config = dict(
    hidden_size=512,
    num_attention_heads=4,
    vocab_size=8192,
    norm='rmsnorm',
    norm_eps=1e-05,
    tie_word_embeddings=False,
    init_std_qkv=0.0161,
    init_std_down=0.0,
    optimizer='adamw',
    beta2=0.95,
    lr_head=0.00671,
    warmup_steps=267,
)
MLP neurons of a small language model. Each row is named by its layer, matrix (down: output weights) and neuron, and shows model dimensions 48-143. Each number is 500 + 40 x the weight over its row's rms, rounded and kept within 0 to 999. Numbers have three digits each. A neuron's up and down rows have the sign that makes its largest values positive.
After each neuron's rows, "fires before" lists the tokens most often just after its 100 highest values on Wikipedia text that the model never trained on.

L4.down969:490542479515497553551592487466481453544458543497474445495618488537443510505453425503477485511567451445514361554497423558454481455515562535523494561543543491468445515563459539453533485517467436489526520536512506508504498467521527529569519513562470509480512493581505475421499475477412486494
fires before: "| ", ": "

L4.down852:489444483458490522503538453482482485496548507468477452403455406535459494488477486417530505542518497470567476493471466451492497596444448521446449467559552477504421621430531472516473542429481521526388525545573555541516511557508482526501510515533514555444444493464489527462568485438479561445
fires before: "\n"

L4.down803:475461444418507560540468493467489434481482512482479545453471476502476545517504509503500513478491465476399632495494475541478473493530560498460622477402516482429461465581407467507503494516448506549516521495576444521512433487486512553554479525569435538533496561513502473521543514504465517530
fires before: ", ", ". ", "\n\n", "."

L4.down707:504527467496472542533436539496462536534462474525508475433527481516485492461444494487463507482520522539507499509473513488459492527520480547552494541502570494515519465453603515469443494454575532483497618508470578551559478478532491524533538558426442543513480518450431535491454521460540583507
fires before: ", ", "\n", ". ", ": ", "-", "=="

L4.down628:621484472514525523418512508549462440490538524513520517493521554500486566495486495464496545574491557497487535500542527480463545507513465495516506480510433529496511540478450465495491530514523500489451460499477478563454545434564476495512596509414530506522484528500478501489455568462515493518
fires before: ", ", "–", "he "

L4.down524:444511409489494507478428515477447538530500523551454526538483501446494436505446502460469537443500512530428531560599555483503421481615528499499483481541515534448514598503540483510530526441498508527578475529477436482487434448531478552445505515557509518519492503556466488486527368421519512501
fires before: "\n", "\n\n"

L4.down100:557505459510409442499433454447522516513510487472481524511524487511499565528512530493536500473463442545477552516486535566475448516465523542476535591550569471499427550518488451494507436544498461533486498492443467475470483477525456484556516457443506478451544517525492450592509500483560556514
fires before: "–", "', ", "'", "-", "' "

L4.down248:458453481473460542511446438491454469477525490501498517539435493435468510495511470458501481498518518516469491538523568548540526473506455450541493455453512507530559446563498431511547486515498472539541504511557515484464575455501493512537468524506444539485516489491458471490548514569487478477
fires before: ", ", ". ", ") ", "."

L4.down558:532380437450573469473461476531414525440506563502502464519482520495498509483508537469503503433527485482504466509493505501524472460528488555485535499381551527502523504468480460524491490499531561475463554504521465534544537442536508557512449475490444502558416548561456438461480463446538514554
fires before: ", ", ". ", "==", ".", "\n"

L4.down1008:495468498472510529577472475522494413475528455567495506578435467464478498485481501506491524428515555555537478439531519510456493469428470461510480467502487559442522414543609453507438579543495511508537514485485530433503536636481528522479518476514549501486557519522469445446474504543522503542
fires before: "| ", "- ", "\n\n", "|---|---|---|", "|---|---|", "|---|---|---|---|---|"

L4.down68:476518571505506513518485485549438453478487484526506498496465522475494544481505488479495499495517499512507467467501374473449472544437534571504528535562458472493469474542479508509481510565480533551474542451395505460471540514531567416529478476509384440525439550510505481482463566530530521538
fires before: "| ", "- "

L4.down431:434477550523501489478515541459573511480471558449455453486519555448492527561467480462521440492542509484467454509420472523544475530480477579400535532515479456542488457514529470497566519539486484496566557493572433440455523519438448509459478540472543586589555512584475513416487474517471486441
fires before: "\n", "s", "s ", "). ", ") ", "–"

L4.down19:492480497475456500441500535484480490470473480524513484506527522449489499527432516481556514464510541548510625475521487533470498454421488425557500456430563524507472525524506503506506485517524449452498521492447495486476552531608438532470476491491488455474553450482532481496489536497489459470
fires before: "\n\n", "\n", "000 "

L4.down499:502500439574441550480541443474530495484513507497518553463475542511523487473472443559512527545519489541495472502404437464489452538472461606475550523595486500524515444469555463510470567522461508508484525436507473533492486507509444488491515477501494448492510514527488512466505510489515434558
fires before: "| "

L4.down170:496473470451505522565525529530475501463493476534462441446517470506487580486472566422526504497496536550511516448561462529518521500508480448466476548493528472493463531486519504538493423475513429598521500515516472473466472435580448554519529561489525525461494520492478458491461473514551485536
fires before: "| ", ", ", "\n", ".", "- "

L4.down453:488511527442486523445529511480426506474563452464504449487480500541431478508485483543451460527529487500587505451477484461479477506576552548507532509599460515492533518530473553497602493539554577517465583494472518541509492566523532549461496527508517547504388490566477501535555424536510569556
fires before: "| ", "|", "\n"